Part of a small language model's weights: width 320.
MLP neurons of a small language model. Each row is named by its layer, matrix (gate and up: input weights; down: output weights) and neuron, and shows model dimensions 128-255. Each number is 200 + 40 x the weight over its row's rms, rounded and kept within 0 to 999. A neuron's up and down rows have the sign that makes its largest values positive.
Before each neuron's rows, "fires after" lists the tokens most often just before its 100 highest values on Wikipedia text that the model never trained on; "fires on" lists the tokens most often at its 100 highest values on Wikipedia text that the model never trained on.

fires after: "g", "ig", "re", "z", "ó"
fires on: "os", "re", "in", "as", "me", "ine"
L2.gate592,236,230,176,187,230,171,184,176,283,160,189,235,180,127,160,214,237,230,175,221,211,226,258,214,220,249,208,268,204,242,198,190,199,230,235,189,180,197,218,296,257,155,222,258,231,210,176,180,152,180,174,282,159,214,245,187,242,157,179,230,208,194,267,218,173,233,180,119,239,175,257,110,228,259,140,184,164,280,158,219,346,166,206,219,254,130,238,209,228,170,188,149,235,212,190,186,197,195,163,189,207,126,170,204,205,232,267,201,204,189,169,258,189,219,203,255,238,231,227,185,102,191,185,226,225,126,166,208
L2.up592,209,264,127,207,167,136,178,108,223,215,214,160,167,186,181,189,304,208,199,193,300,204,144,252,181,184,283,224,171,170,183,179,225,183,276,241,181,152,149,173,182,215,172,147,211,173,263,204,242,200,218,153,206,240,195,220,238,213,129,202,279,205,288,210,156,255,207,254,286,167,208,153,234,116,204,161,182,210,149,200,190,193,244,239,203,165,135,240,141,199,149,186,215,195,217,206,179,194,188,150,187,189,135,229,225,255,242,238,142,153,180,257,202,236,183,166,138,153,210,213,152,173,271,239,144,213,222,170
L2.down592,231,220,244,210,184,156,226,214,174,183,242,230,230,197,147,278,123,179,233,206,222,231,251,143,289,159,204,120,209,242,282,170,190,189,175,275,182,280,199,281,176,144,292,214,182,165,260,184,83,210,176,255,170,217,200,212,180,257,164,287,169,227,189,217,263,147,167,231,207,155,176,179,218,193,208,216,258,209,217,228,109,150,132,153,188,167,188,169,213,182,200,221,192,214,176,232,204,224,148,209,253,193,192,183,177,179,225,185,223,194,205,212,175,212,203,82,287,209,187,252,205,215,179,217,196,141,206,214

fires after: " wh", " so", " in", "ug", " de", " H"
fires on: " that", "at", "g", "ose", "om"
L5.gate567,205,154,161,186,212,221,254,191,251,169,171,253,203,173,154,217,221,248,226,170,184,210,195,184,136,256,184,211,196,259,150,237,196,196,195,221,182,192,202,148,166,213,230,192,134,253,216,169,224,193,179,268,182,204,189,119,196,177,255,209,127,196,256,200,212,210,213,223,269,271,264,115,157,183,177,160,161,163,218,203,172,211,255,175,130,241,189,249,193,165,263,165,255,204,195,196,182,226,204,284,192,135,204,234,155,261,243,186,201,162,154,199,192,197,274,184,207,215,234,179,233,231,166,204,93,240,181,153
L5.up567,204,183,210,167,152,262,262,240,197,214,173,224,219,188,251,224,223,102,239,226,176,199,194,195,272,162,239,274,246,206,203,140,208,185,274,142,201,168,227,218,208,199,258,248,183,154,185,235,203,252,310,186,157,230,241,222,218,198,181,276,173,210,211,281,168,258,202,191,231,188,220,193,254,228,205,148,209,246,219,279,145,205,171,188,224,235,205,233,201,182,146,244,242,230,214,121,150,181,180,190,162,227,282,228,238,164,169,202,232,252,242,118,215,229,207,173,246,128,282,210,146,188,191,195,175,236,118,268
L5.down567,187,143,181,157,201,191,247,173,163,162,194,150,188,188,194,209,177,155,128,206,118,223,179,183,256,136,160,168,208,234,136,209,191,172,192,307,233,172,277,185,221,181,293,212,159,203,229,201,206,199,208,166,158,207,248,230,158,198,210,178,178,195,189,222,226,178,218,162,212,193,144,138,111,155,211,198,123,168,206,237,174,180,199,279,128,232,211,145,175,173,239,173,174,249,231,212,197,206,217,174,263,244,223,109,168,262,199,106,204,230,198,236,144,198,221,235,270,182,173,202,221,181,175,196,167,218,190,174

fires after: " University", " County", "or", "en", "ur"
fires on: ",", " of", "r", "p", "m"
L3.gate444,239,202,203,163,167,164,183,244,267,251,190,151,216,340,203,169,219,173,143,177,168,247,184,159,106,260,203,220,249,213,210,156,125,164,266,197,193,272,256,148,225,210,234,152,177,198,246,221,196,202,232,248,177,227,177,167,189,236,237,125,246,218,142,197,167,219,215,236,196,176,172,212,188,168,223,199,265,246,230,201,251,250,192,207,132,252,161,166,238,210,223,226,153,163,192,133,183,139,155,196,214,257,202,215,115,145,192,116,207,199,237,216,185,232,201,220,134,169,214,236,198,233,281,221,207,229,225,127
L3.up444,166,196,139,208,169,175,183,190,188,213,285,268,251,254,177,180,229,138,208,119,157,195,238,158,150,243,201,155,205,194,254,246,269,178,172,264,178,282,222,221,149,176,216,212,228,254,199,235,238,181,246,249,204,256,209,174,185,220,179,206,206,183,289,170,133,216,234,216,229,188,224,106,155,202,280,273,246,170,245,175,260,249,161,135,132,247,230,253,157,189,208,250,244,189,170,155,200,147,194,168,208,172,241,93,182,195,253,204,258,190,212,269,126,224,228,239,217,153,263,198,266,333,261,233,212,195,289,173
L3.down444,242,239,234,234,158,233,186,267,207,176,197,143,150,288,244,213,189,214,205,208,157,236,279,207,125,216,192,218,251,194,234,137,176,198,230,165,228,204,247,185,205,255,232,207,225,191,214,242,188,182,196,191,243,219,125,215,117,137,206,170,203,226,224,233,169,269,167,275,181,156,177,223,186,225,178,234,269,239,219,176,244,246,195,166,223,267,139,152,188,246,166,242,176,220,173,231,260,210,260,113,222,194,129,242,228,163,77,172,145,211,250,206,288,182,278,304,234,199,143,182,156,251,159,156,227,177,213,209

fires after: " S", " H", " s", "e", "S", "H"
fires on: "ent", "ank", "el", "ow", "ust"
L2.gate427,173,207,247,174,200,282,178,174,219,187,222,195,144,201,176,235,199,205,165,167,223,235,171,206,210,231,239,223,253,279,212,198,215,205,189,212,198,220,213,168,218,186,237,232,181,266,219,254,168,139,171,126,200,233,210,181,183,176,167,121,180,210,169,179,248,268,203,132,177,275,205,239,235,209,203,159,215,187,217,72,204,232,174,187,204,144,150,226,197,193,201,164,149,239,232,169,175,234,186,200,237,237,229,184,194,200,194,174,180,198,251,245,218,183,148,248,153,118,250,186,202,236,184,173,149,195,203,245
L2.up427,227,236,180,157,213,150,179,224,132,178,72,262,192,282,170,169,178,172,231,165,193,112,203,134,170,220,174,212,227,140,222,186,217,191,143,223,239,249,142,264,193,197,163,256,225,101,212,189,134,167,151,215,251,229,127,173,182,186,177,198,192,221,251,176,158,227,196,190,211,96,261,156,257,173,222,168,264,199,173,194,242,180,171,99,206,219,174,187,230,181,194,204,242,244,249,173,168,168,179,189,215,168,214,182,197,195,206,244,184,213,191,197,255,142,211,157,247,212,264,220,196,114,211,296,158,162,234,179
L2.down427,167,209,205,216,128,161,214,224,241,221,199,118,170,159,171,136,212,261,171,176,266,230,181,214,202,208,223,231,139,193,181,183,196,171,181,188,212,122,200,199,250,207,138,188,90,232,171,194,219,134,220,149,200,189,246,153,162,214,219,127,211,198,188,184,162,163,119,166,155,203,188,255,221,193,188,181,181,207,208,156,165,186,181,206,197,178,231,148,143,219,168,173,175,150,177,241,189,235,160,256,199,142,253,239,205,242,238,141,205,244,223,223,190,204,283,212,158,191,196,166,201,259,171,181,197,148,213,190

fires after: ",", "0", "7", "8", "6"
fires on: "6", "8", "0", "7", "5"
L3.gate392,226,182,251,252,201,133,89,209,174,190,245,150,233,238,213,231,252,120,238,178,140,126,241,182,87,105,184,260,181,121,190,197,147,162,213,231,186,191,214,196,178,218,186,147,135,273,166,190,288,159,293,215,205,181,171,188,217,134,189,295,181,165,184,204,145,198,166,255,211,186,174,138,134,197,266,216,206,232,157,160,201,136,231,165,158,130,205,235,220,190,181,198,242,186,194,175,114,219,259,226,201,215,185,182,161,203,134,188,252,214,234,204,238,213,275,210,165,146,165,161,180,242,131,181,229,166,143,184
L3.up392,199,190,208,229,227,202,241,140,245,179,156,222,268,195,211,229,242,219,234,193,182,147,133,185,134,172,212,162,182,209,223,270,199,186,209,157,168,221,116,216,169,207,247,285,226,139,220,145,167,270,182,192,261,244,231,151,184,207,145,161,264,154,245,224,123,171,214,182,254,220,171,179,247,237,228,190,198,234,254,285,224,144,262,140,251,199,233,208,254,166,196,193,261,220,114,269,219,259,137,142,129,197,233,218,219,152,259,175,236,157,252,249,165,188,251,252,204,149,142,139,269,127,158,255,207,170,196,211
L3.down392,182,242,150,240,186,202,181,211,151,171,161,209,200,242,192,211,235,209,177,214,165,178,129,200,124,154,143,183,95,140,181,163,245,101,252,269,178,149,176,249,214,175,203,201,183,224,197,188,174,122,173,231,195,240,133,210,133,257,169,241,219,189,176,223,209,220,166,237,201,145,225,163,157,218,165,191,161,137,210,229,247,256,203,233,241,160,148,212,179,146,166,277,285,228,156,147,183,238,185,142,181,133,157,200,228,190,186,210,129,123,208,245,262,256,254,200,201,193,162,199,160,161,280,264,118,199,157,139

fires after: "A", "O", "E", " I", "I", "ra"
fires on: "C", "il", "A", "F"
L2.gate35,178,132,158,151,203,220,227,165,183,192,172,254,189,169,231,244,141,242,175,192,231,232,185,250,208,183,210,141,233,143,147,129,185,226,276,255,181,139,234,219,167,165,175,204,224,263,188,171,169,251,178,188,210,236,213,237,234,175,223,134,195,162,152,157,200,235,257,192,116,239,246,193,226,213,205,169,243,160,205,176,153,236,196,162,196,248,197,174,223,174,196,248,240,131,248,247,152,196,244,215,194,259,192,259,133,131,239,147,145,192,153,174,121,233,235,213,214,120,141,203,158,166,221,266,269,257,201,173
L2.up35,207,206,179,207,184,143,260,179,276,183,206,162,221,259,184,202,213,236,167,235,155,109,173,146,203,171,238,170,227,197,193,174,214,185,248,240,231,237,231,295,236,167,180,203,158,209,232,253,147,201,142,136,208,177,190,185,171,124,262,187,160,207,132,203,161,196,196,167,182,205,299,180,203,161,132,147,170,178,275,183,185,233,181,213,218,193,233,177,230,145,200,198,175,205,228,188,215,199,201,268,244,260,135,168,207,188,215,167,239,141,203,140,212,201,196,180,259,224,226,134,179,188,210,230,219,177,172,172
L2.down35,122,152,92,157,164,284,147,137,146,204,164,217,251,185,222,214,216,130,225,173,193,222,201,219,193,232,164,235,133,215,209,265,238,189,155,110,136,189,270,213,221,176,230,175,176,132,200,197,203,198,244,209,221,191,228,196,212,185,203,218,211,263,242,227,251,242,228,225,315,199,121,258,224,179,202,236,156,232,219,201,205,263,191,204,180,195,232,254,151,247,245,240,236,134,137,199,222,218,187,226,121,164,267,227,264,220,246,237,153,245,212,235,207,182,205,202,120,167,157,203,180,246,238,224,217,219,162,140

fires after: " p", " h", " s", " H", " t", " d"
fires on: "enn", "ost", "ack", "ound", "ous", "re"
L2.gate166,219,235,225,153,205,239,196,181,126,184,161,189,203,121,202,166,245,204,124,181,217,172,202,237,174,247,241,167,182,225,176,217,163,198,159,231,226,181,191,207,200,147,152,187,296,174,210,243,277,182,193,168,152,274,185,171,204,277,231,214,209,238,214,192,173,126,120,281,215,154,248,180,229,218,177,180,237,196,221,197,167,230,189,183,234,208,206,215,178,162,282,118,142,193,180,196,216,204,184,175,255,201,272,193,225,183,167,182,201,236,216,183,216,161,220,131,214,231,313,216,215,222,181,193,172,204,182,197
L2.up166,235,216,162,171,223,203,120,178,173,147,192,234,180,159,182,175,191,261,165,172,253,199,261,211,281,226,265,171,163,197,152,261,139,240,199,231,281,201,253,169,178,170,197,201,253,159,193,197,163,216,191,136,135,158,138,185,225,178,245,218,277,203,158,233,174,163,184,229,204,185,231,202,170,154,137,153,199,184,172,152,216,206,163,161,192,231,144,309,198,246,229,122,134,201,256,161,261,185,208,278,294,236,210,165,227,206,212,217,210,189,142,166,262,146,180,184,167,231,265,197,167,200,164,166,137,217,254,209
L2.down166,213,180,166,192,241,220,156,111,218,220,231,281,223,220,128,197,228,168,232,200,225,166,224,209,211,190,181,251,176,187,297,253,201,254,216,186,187,114,250,173,219,210,167,147,197,211,227,310,215,188,152,201,250,238,217,123,180,245,198,196,238,138,196,234,242,262,194,147,123,200,183,230,211,214,191,181,216,222,264,209,213,252,220,189,251,237,221,216,280,266,175,243,228,134,99,167,209,201,162,182,209,200,219,215,153,185,236,178,153,152,235,224,162,179,226,195,182,211,221,302,163,136,267,154,195,222,215,132

fires after: "20", " inv", " De", " An", " an", "v"
fires on: "ol", "f", "12", "th", " def"
L3.gate356,239,185,188,148,246,193,169,146,200,128,260,211,220,167,158,230,187,262,170,130,196,164,168,214,171,170,219,145,118,159,272,145,209,192,207,186,201,218,214,220,177,207,148,235,177,205,220,157,133,254,237,264,256,201,198,206,248,91,212,218,238,235,189,183,186,197,180,158,178,185,239,241,244,286,207,153,215,220,221,230,243,222,233,254,96,196,197,156,176,228,188,241,267,162,188,235,185,166,245,249,186,157,252,197,213,180,167,165,218,167,179,104,224,148,202,221,274,257,195,210,197,269,189,197,133,176,199,184
L3.up356,199,233,209,235,176,219,184,233,221,178,212,245,204,175,162,222,176,147,234,218,213,171,216,251,218,197,233,202,221,151,180,218,141,288,166,173,284,169,253,153,193,205,251,260,210,185,220,171,159,207,255,200,179,267,239,166,226,212,272,240,186,193,222,187,149,175,171,181,252,201,192,175,171,242,180,194,248,214,253,269,232,207,282,244,217,172,257,273,228,168,158,221,260,240,200,205,177,191,180,225,224,200,155,138,211,242,293,254,230,145,152,158,189,236,178,158,252,272,256,191,188,185,185,99,243,194,222,181
L3.down356,236,265,131,200,205,137,214,244,185,212,162,206,183,203,131,201,207,244,144,144,118,178,118,290,132,182,197,108,190,223,200,185,190,186,212,250,229,189,177,204,225,173,156,212,173,189,178,178,177,268,296,217,242,156,201,234,219,206,177,214,230,143,205,229,199,188,181,152,267,202,246,203,217,219,185,218,212,225,237,242,217,224,277,245,171,197,163,169,201,140,219,219,281,169,221,233,187,205,220,209,155,196,161,158,184,182,241,155,155,200,183,166,183,228,171,145,268,214,167,162,127,171,181,212,195,254,118,137

fires after: ",", "\n", "P"
fires on: "=", "0", "9", ".", "8", "5"
L5.gate197,208,209,318,168,185,142,214,175,192,259,252,219,176,199,239,233,261,246,161,129,202,180,178,209,190,197,152,152,187,178,214,188,174,177,203,139,116,283,195,222,277,227,204,185,221,207,223,234,209,204,246,247,222,187,191,154,146,106,139,209,192,201,191,258,186,217,155,226,261,244,208,172,232,232,207,197,191,155,235,150,190,154,246,188,151,173,146,248,93,181,209,206,182,204,256,200,195,191,285,200,233,183,211,287,272,95,197,151,168,217,201,279,191,236,179,181,270,197,171,174,131,159,163,202,286,136,263,174
L5.up197,194,296,200,248,189,200,96,169,179,202,157,235,130,197,215,216,198,223,269,181,203,227,177,185,208,214,231,197,166,194,211,201,96,213,200,212,185,190,156,182,148,173,233,222,244,177,264,182,194,200,227,195,298,107,226,246,177,126,211,148,202,173,168,196,126,193,191,199,260,160,295,153,227,187,203,237,191,167,250,172,182,254,189,228,149,248,200,177,190,239,178,230,188,205,247,215,210,210,253,178,181,145,249,230,178,158,228,189,213,237,165,205,254,195,193,185,113,238,217,139,177,91,179,261,208,181,172,235
L5.down197,170,310,98,217,247,253,194,225,131,179,204,245,185,190,211,223,231,202,156,188,174,167,264,226,198,238,181,218,177,203,176,176,266,225,181,159,202,200,145,229,219,306,131,198,159,223,175,204,246,173,145,220,193,184,234,139,193,169,235,172,207,217,214,223,193,192,191,95,213,264,149,127,195,192,167,163,171,195,193,176,172,241,143,185,205,207,249,160,173,285,233,237,232,225,217,163,223,209,222,174,193,201,125,220,135,226,224,192,157,169,203,250,238,153,237,167,185,172,249,237,192,195,217,259,210,230,176,179

fires after: ",", "0", ":"
fires on: "8", "9", "5", "6", "4"
L3.gate534,278,159,207,213,231,178,161,232,235,274,176,216,190,215,170,207,308,249,266,195,145,165,142,237,171,145,165,207,186,205,228,216,196,170,175,228,203,236,172,157,225,153,179,228,186,247,162,238,230,199,172,254,188,166,218,137,252,217,113,185,234,179,259,220,173,239,196,188,234,240,253,165,272,216,267,231,203,174,246,123,238,186,223,192,226,149,186,272,209,184,202,236,221,243,179,264,190,154,257,237,178,125,253,168,233,161,126,152,249,198,133,219,172,192,241,227,192,190,217,193,192,223,192,215,220,146,240,145
L3.up534,233,155,213,208,238,200,192,146,194,219,237,231,186,168,169,243,223,200,195,183,233,192,202,162,165,154,199,139,125,176,209,239,223,233,217,201,216,196,145,253,193,199,192,152,221,249,236,173,200,137,262,203,142,196,265,119,268,171,163,218,215,251,213,197,148,212,129,206,263,205,165,187,147,212,289,266,192,278,194,238,180,201,282,159,139,256,196,240,228,230,181,245,126,141,222,137,202,116,159,200,178,184,217,234,231,167,185,144,176,148,237,137,127,227,176,164,207,212,261,170,187,229,165,216,272,214,176,238
L3.down534,226,235,219,249,231,169,226,245,168,111,156,160,182,158,277,200,200,147,209,232,211,175,242,165,133,195,183,203,185,187,218,201,233,170,169,196,207,214,223,221,175,239,162,158,174,212,220,222,212,135,213,171,144,161,228,274,159,258,154,277,161,170,160,244,168,272,239,219,186,196,208,195,191,276,216,186,116,236,187,179,160,218,196,203,253,207,185,175,205,125,191,185,192,144,123,206,190,173,206,257,166,215,204,246,138,162,179,184,184,179,192,191,95,252,226,202,161,215,212,215,194,171,147,228,249,205,221,282

fires after: " t", " k", " T", "P", "S", " K"
fires on: "e", "eat", "ted", "eg", "art"
L2.gate115,252,184,239,149,205,172,162,205,230,193,165,236,164,153,226,177,228,133,149,175,172,233,245,243,162,156,184,186,203,217,219,222,162,237,177,167,188,148,197,166,202,176,158,222,247,186,211,203,197,257,233,197,220,177,224,225,145,227,228,200,143,123,265,223,180,127,193,174,246,248,174,197,202,212,254,210,154,211,163,175,140,224,276,198,151,201,83,217,198,289,196,195,216,192,193,277,230,224,246,217,265,275,174,168,219,168,150,150,272,281,175,225,162,169,107,174,174,184,179,189,150,187,178,165,206,209,197,260
L2.up115,215,156,143,190,171,260,223,193,151,247,193,234,210,232,196,236,251,202,128,214,159,267,253,191,159,138,221,220,210,216,161,336,154,94,260,241,181,249,222,172,167,155,120,222,177,185,145,282,221,139,178,188,175,247,186,133,201,177,253,247,213,171,163,168,212,275,191,152,196,209,235,161,251,153,157,173,105,271,262,220,231,209,217,179,214,239,192,170,256,123,284,197,159,155,186,218,220,192,223,185,266,217,247,173,253,219,254,168,163,237,152,207,252,227,193,227,200,215,209,221,182,209,216,198,193,173,166,234
L2.down115,225,219,264,184,172,187,215,183,211,198,186,252,182,168,240,205,175,172,165,189,242,265,243,171,221,268,183,159,211,216,198,160,255,352,150,120,132,168,152,218,158,239,195,201,240,257,275,159,171,171,191,178,247,157,222,207,194,266,207,253,166,134,219,216,225,143,196,218,206,231,215,204,250,223,204,257,222,151,112,242,204,204,252,214,155,206,158,232,131,195,170,242,221,279,232,177,264,189,244,229,188,186,156,155,266,149,107,293,276,218,214,213,198,203,227,204,186,150,141,151,254,248,194,185,165,213,237,139

fires after: "R", "A", "I", "L", "6", "C"
fires on: "A", "I", "L", "F", "4", "9"
L5.gate242,260,136,216,229,263,202,190,218,183,155,222,222,194,144,198,217,175,258,228,206,74,259,250,225,200,187,165,243,244,190,204,203,162,182,212,142,176,154,186,222,263,147,218,176,209,192,233,199,202,207,207,188,221,202,224,194,193,177,230,203,227,181,297,215,274,114,161,187,199,213,194,237,207,160,166,242,204,180,234,173,200,143,251,213,216,169,248,221,257,169,180,229,190,198,182,268,252,244,204,278,146,165,262,191,221,234,182,161,185,147,182,218,195,279,189,222,126,234,174,190,133,240,195,126,280,145,242,165
L5.up242,255,183,197,283,230,180,189,245,176,197,213,217,236,216,247,293,198,219,168,203,117,163,209,124,139,157,234,160,165,240,172,180,179,212,272,227,239,176,192,227,289,246,228,203,217,219,212,218,182,223,184,148,212,251,183,164,183,245,185,185,162,131,79,263,201,166,137,202,131,111,239,254,224,189,174,176,238,173,210,134,261,200,264,198,187,216,258,255,169,241,257,208,205,201,246,248,229,232,207,174,215,244,217,197,140,169,109,256,207,185,230,215,178,241,246,189,209,139,243,204,221,150,262,284,190,176,233,204
L5.down242,224,181,200,187,239,218,117,113,224,214,134,207,185,163,136,177,208,197,226,188,189,220,164,193,241,146,197,257,165,192,206,150,204,155,161,163,268,192,186,254,173,196,260,186,222,254,207,221,216,173,171,195,175,232,242,214,171,262,123,167,238,244,177,179,264,103,217,178,208,200,159,267,150,179,195,232,244,231,140,201,182,240,239,189,135,188,175,141,186,182,213,217,208,190,134,115,269,159,193,199,150,256,270,173,238,122,134,239,155,182,227,148,262,196,160,195,200,233,195,218,186,237,172,160,231,138,237,163

fires after: " s", " S", " K", "S", "c", " C"
fires on: "ent", "um", "ection", "E", "V"
L2.gate579,126,195,183,109,170,202,307,257,190,159,228,234,191,214,160,267,236,237,158,192,218,176,252,207,273,279,256,138,211,207,218,194,152,163,250,237,168,198,295,214,178,190,228,186,210,238,182,249,246,133,265,229,227,195,156,213,223,165,185,229,223,263,203,124,253,182,235,148,220,223,168,167,308,206,211,160,204,184,232,160,255,150,199,111,177,162,165,215,196,191,206,145,235,160,251,185,180,235,221,248,190,212,225,112,229,186,236,285,157,246,199,222,171,134,156,238,206,187,136,185,194,116,214,189,257,203,170,205
L2.up579,212,171,255,294,193,114,189,271,232,244,186,178,178,195,203,159,194,116,224,275,195,298,174,198,196,225,170,203,212,211,169,283,200,230,171,205,259,249,257,241,170,220,198,220,206,207,200,170,206,135,255,243,167,166,197,194,241,209,100,186,182,116,183,188,178,138,231,156,200,183,186,260,71,177,155,146,192,170,197,184,216,216,170,180,165,216,188,217,140,175,158,197,180,178,234,143,137,172,245,229,195,270,143,194,209,231,162,141,257,204,202,322,211,215,186,175,267,271,225,186,307,179,194,118,161,206,164,228
L2.down579,223,231,193,250,113,210,198,193,242,217,187,118,246,176,249,172,228,185,190,205,191,175,102,151,187,269,174,178,254,245,217,214,264,172,166,188,225,212,298,298,177,135,184,116,125,286,104,108,174,170,174,211,229,192,231,219,183,156,189,151,178,276,265,128,258,288,215,160,189,148,145,234,210,187,151,293,219,195,292,149,216,196,265,171,217,211,231,183,175,241,176,236,200,168,198,192,177,203,220,221,200,140,226,166,246,236,222,167,218,223,199,180,265,135,205,134,191,214,161,164,272,229,245,219,219,186,162,267

fires after: "ir", "ag", "M", "ur", " Wh"
fires on: "n", "l", "y", "it", "c"
L3.gate162,160,210,186,273,229,178,177,200,242,221,262,174,188,203,247,287,230,229,180,135,238,179,228,225,229,242,127,240,111,176,115,177,172,212,227,195,191,176,242,220,237,193,192,152,156,240,290,184,219,167,213,210,211,209,248,165,237,239,191,198,152,209,211,175,280,177,225,107,211,205,209,187,231,147,191,136,222,146,235,97,206,151,213,233,160,208,218,208,177,161,179,234,167,155,191,170,168,142,222,219,193,226,214,100,282,131,139,217,169,201,212,257,231,221,237,175,226,170,159,235,143,221,126,206,172,217,173,144
L3.up162,200,181,160,228,123,244,214,146,181,247,186,176,194,205,247,248,181,207,144,152,188,206,244,271,240,175,221,137,145,180,86,218,174,208,165,227,207,201,125,163,150,269,212,162,172,211,158,165,211,163,260,169,220,260,155,150,216,153,301,182,172,228,154,255,185,202,172,209,143,166,196,223,158,257,208,169,219,149,161,138,217,142,231,228,158,230,231,219,175,199,206,203,162,154,176,188,230,257,173,204,264,137,292,175,212,132,274,232,65,214,177,243,235,231,209,190,174,216,196,175,104,237,219,286,155,196,133,150
L3.down162,148,201,167,138,295,205,221,174,174,245,179,112,269,144,159,271,137,148,192,202,189,136,212,215,215,181,180,189,169,138,212,254,182,184,231,218,178,132,194,157,197,206,229,225,248,232,253,180,163,255,130,239,174,178,204,172,126,191,241,181,180,154,133,252,285,214,175,180,149,201,205,96,212,171,248,224,224,208,207,214,110,222,139,181,195,269,246,205,232,137,139,216,250,154,229,149,208,253,191,229,180,168,239,180,224,217,150,197,162,215,213,281,184,232,190,210,162,269,158,174,196,148,181,187,164,270,240,194

fires after: " Al", "-", " D", " pr", " al"
fires on: "y", "b", "ed", "el", "ber", "or"
L3.gate380,221,232,259,257,186,205,235,227,271,204,170,194,247,163,235,207,216,260,235,163,214,234,242,225,197,172,233,200,155,145,202,154,268,134,145,201,223,190,198,187,179,231,233,180,149,215,247,219,202,196,208,211,211,193,190,206,231,178,215,230,255,190,170,206,200,246,190,170,225,162,277,229,197,239,128,215,119,207,173,185,202,181,219,210,172,261,139,206,218,141,226,169,253,181,233,243,187,192,212,187,168,201,210,212,193,198,181,158,209,141,146,156,220,245,216,221,256,162,126,259,172,166,166,166,218,229,167,220
L3.up380,236,180,186,273,217,210,283,137,208,303,221,221,193,190,228,159,203,202,181,150,179,177,185,220,130,169,251,218,201,188,161,138,262,165,219,225,217,157,168,154,260,249,231,191,189,143,163,207,229,135,219,289,157,287,178,191,208,174,234,249,168,209,83,209,225,102,194,152,184,234,192,202,237,154,167,190,238,238,222,227,208,290,198,162,191,191,193,212,270,117,209,235,249,181,191,148,257,183,144,152,157,154,189,153,129,218,266,191,229,245,195,146,180,249,132,272,235,187,197,164,224,301,253,299,214,198,188,171
L3.down380,199,148,205,204,204,150,242,229,198,167,256,239,140,204,143,116,271,295,165,210,194,244,243,115,146,187,174,245,217,220,157,260,175,191,175,275,253,198,251,138,246,230,276,191,207,128,242,160,295,208,197,195,123,173,244,208,165,217,118,229,176,177,170,212,165,184,191,192,166,225,84,187,111,229,158,210,257,277,255,242,178,185,272,190,124,144,186,132,171,283,201,188,230,113,170,170,137,223,110,179,199,289,283,266,201,169,191,155,185,218,210,258,160,160,215,161,150,188,221,198,257,279,145,193,209,130,161,152

fires after: "b", "igh", "a", "m", "or", " Sy"
fires on: ",", "m", "b", "r", "or", "h"
L6.gate580,219,229,145,184,262,201,201,243,187,219,188,187,180,209,243,224,202,97,211,153,218,225,189,250,209,240,246,195,161,244,253,198,156,201,256,226,246,170,221,206,121,181,228,191,176,274,222,258,162,265,181,269,167,167,265,221,141,178,140,186,160,229,221,164,183,269,176,142,176,170,224,238,214,133,217,149,184,180,235,143,178,146,224,183,167,227,231,257,171,190,179,285,171,160,178,135,224,156,198,214,182,196,232,178,131,264,205,224,222,205,233,258,281,179,225,186,178,182,171,245,137,159,225,229,266,154,256,207
L6.up580,158,234,164,171,184,133,213,240,167,118,133,174,162,223,185,211,232,195,237,122,205,117,195,222,204,147,286,196,162,145,209,190,259,131,204,212,191,175,191,223,193,231,180,207,215,267,213,198,181,163,200,196,216,191,162,116,191,235,172,260,221,244,200,254,178,188,235,151,145,229,175,130,210,237,160,173,201,183,161,137,198,259,198,190,158,202,240,179,216,249,155,295,284,252,245,248,221,174,159,254,250,192,136,179,247,213,216,150,162,271,136,242,230,219,211,199,167,201,209,256,166,135,247,179,221,192,173,175
L6.down580,302,244,173,217,203,220,185,186,240,227,175,139,112,232,191,176,308,204,164,240,177,192,200,188,173,213,186,232,148,134,160,222,191,206,153,204,171,150,222,164,190,237,197,199,214,173,174,275,185,77,237,213,127,264,190,210,194,160,191,132,134,180,224,210,206,222,207,239,240,214,167,257,163,202,241,176,303,194,195,236,337,259,255,204,244,194,147,189,200,227,163,179,189,221,243,225,225,202,184,203,214,182,135,95,234,168,226,206,219,148,137,141,253,194,283,267,257,262,190,170,176,190,186,160,247,154,237,252